config = dict(
    n_layer=9,
    d_model=768,
    n_head=12,
    n_kv_head=12,
    head_dim=64,
    d_mlp=3072,
    vocab_size=9993,
    activation='gelu',
    norm='layernorm',
    norm_place='pre',
    norm_eps=1e-06,
    positions='learned',
    qk_norm=True,
    attn_scale=0.125,
    bias='none',
    tie_embeddings=True,
    parallel_block=False,
    extras=['capped logits'],
    init='normal',
    init_std_qkv=0.0197,
    init_std_o=0.00464,
    init_std_up=0.0197,
    init_std_down=0.00464,
    optimizer='muon_variant',
    lr=0.018,
    lr_mult_o=2.0,
    beta1=0.95,
    lr_head=0.0085,
    grad_clip=2.0,
    warmup_steps=70,
    schedule='wsd',
    decay_fraction=0.307,
    decay_shape='pow',
    final_lr_fraction=0.02,
    batch_tokens=131072,
    seq_len=2048,
    doc_mask=True,
    train_tokens=774200000,
    steps=5907,
    dataset='wikipedia_en',
)
MLP neurons of a small language model. Each row is named by its layer, matrix (up: input weights) and neuron, and shows model dimensions 656-751. Each number is 500 + 25 x the weight over its row's rms, rounded and kept within 0 to 999. Numbers have three digits each.
After each neuron's rows, "fires in" lists the words (lower case) most often at its 100 highest values on Wikipedia text that the model never trained on.

L3.up246:499533503503523490463515506488500519515490546513494513479437516486525538523515541480483454531479531482492479506511499500537490479481543475460471488456498535489476452494525514515507449528538498446484516506511505524523483527502473496485503490478512492484530516442468488523499477494482521508
fires in: "it", "him", "she", "her", "he"

L3.up789:494507474488492512534504489512516482482476506541540479496451507489490541515493484467529451476493502447524491546505481515543502500541484538498484535487475504521484489517529515555480509527564509546482509490501457524503525499528488505500505500477479470519500523498563493504504497508478510521
fires in: "election", "team", "event", "station", "game", "medal"

L3.up858:525494507492484483526550505474478478497480508499480500494501515519549522506497505505486529499483511509524499513485491513507504512489493485526476483493492498513514495535491534484518492470483494496522476467494477489495537476495506473460483471499482483503488451474532502551536485459506430476
fires in: "george", "river", "south", "middle", "first", "education"

L3.up1879:501524511481497503470525503497470460548563478496470537524455519517482526501508467461478507576468463468488499477477496471486472467497520501465463490532517521478454484488468498449500494519488496547493507482491479488532468491460498473525482497509494479495506516472486444536457498522526540500
fires in: "from", "about", "during", "d", "for"

L3.up2087:437511539507542559510491499504502507464539464511470519502495500491487505509515456496528515502521490532500486504528452508494493518462496507486544527520507553515460514440531472515540452473468490511466503497523480485502444518507478518499487499508483494502498475507493486504521513517524461474
fires in: "she", "he", "soils", "who"

L3.up8:519488484502495507483489536523523503528463499508504502498526517497470541482478448468501536470488490478490490506528473522464518485508497497542458518453493520541461503526477506497460490499492463507495479513475491493545507507479522539453589483492493530535476524492504463498537502492491504493
fires in: "county", "league", "total", "military", "nfl", "career"

L3.up1838:504517513508470550497548481452490485511578523501511493493523486507486500492504466521539472500507514509523523491503564528508454488479533470519451478478501498533459504488475494541476486472476517530494458477448498491516453489496478480491505555475497439487501497484490481508477509531493516485
fires in: "railway", "football", "km", "million", "billion", "mi"

L3.up242:508487482498530512509502486467509504468526491467516511478521503503451509476511507539516466514506502545478515515516504473535548530491498488468534525496459484496475459487516492447508491441476491515485485479489470453503492473500473485499527559463466505519477505487496540521485505515497503518
fires in: "home", "live", "based", "married", "lived", "wife"

L3.up2026:503527450499463440471517505498507532445434472485519532528528432518472540483476530535462471479511512513526470476485522517472553506434516442484522498521495556528515550507542473507530510537490478503520488514515532556512483508489539471534513468498495502501505475501460501527495454499475486517
fires in: "season", "game", "match", "day"

L3.up399:508493472495572497433467529515502517514526536484482519495512512528516487517504456485519484505533486485490512534461508515487517521507530471503503511454456503528491492533484488482501475498543506514516508506517474436519465487525479438491474491486514529485541500487554518504501512530513504453
fires in: "number", "called", "x", "named", "institute"

L3.up2523:494516440539477494488493492473520516517487523504510475516541529451478471476488510476492500542503509535518527484474496533532511499548461488515515489515472521439465484520507491472513505496503494465471552522477434483453510481479492516491524486567518523515503445448468497478527495493518517516
fires in: "large", "small", "number", "same", "that"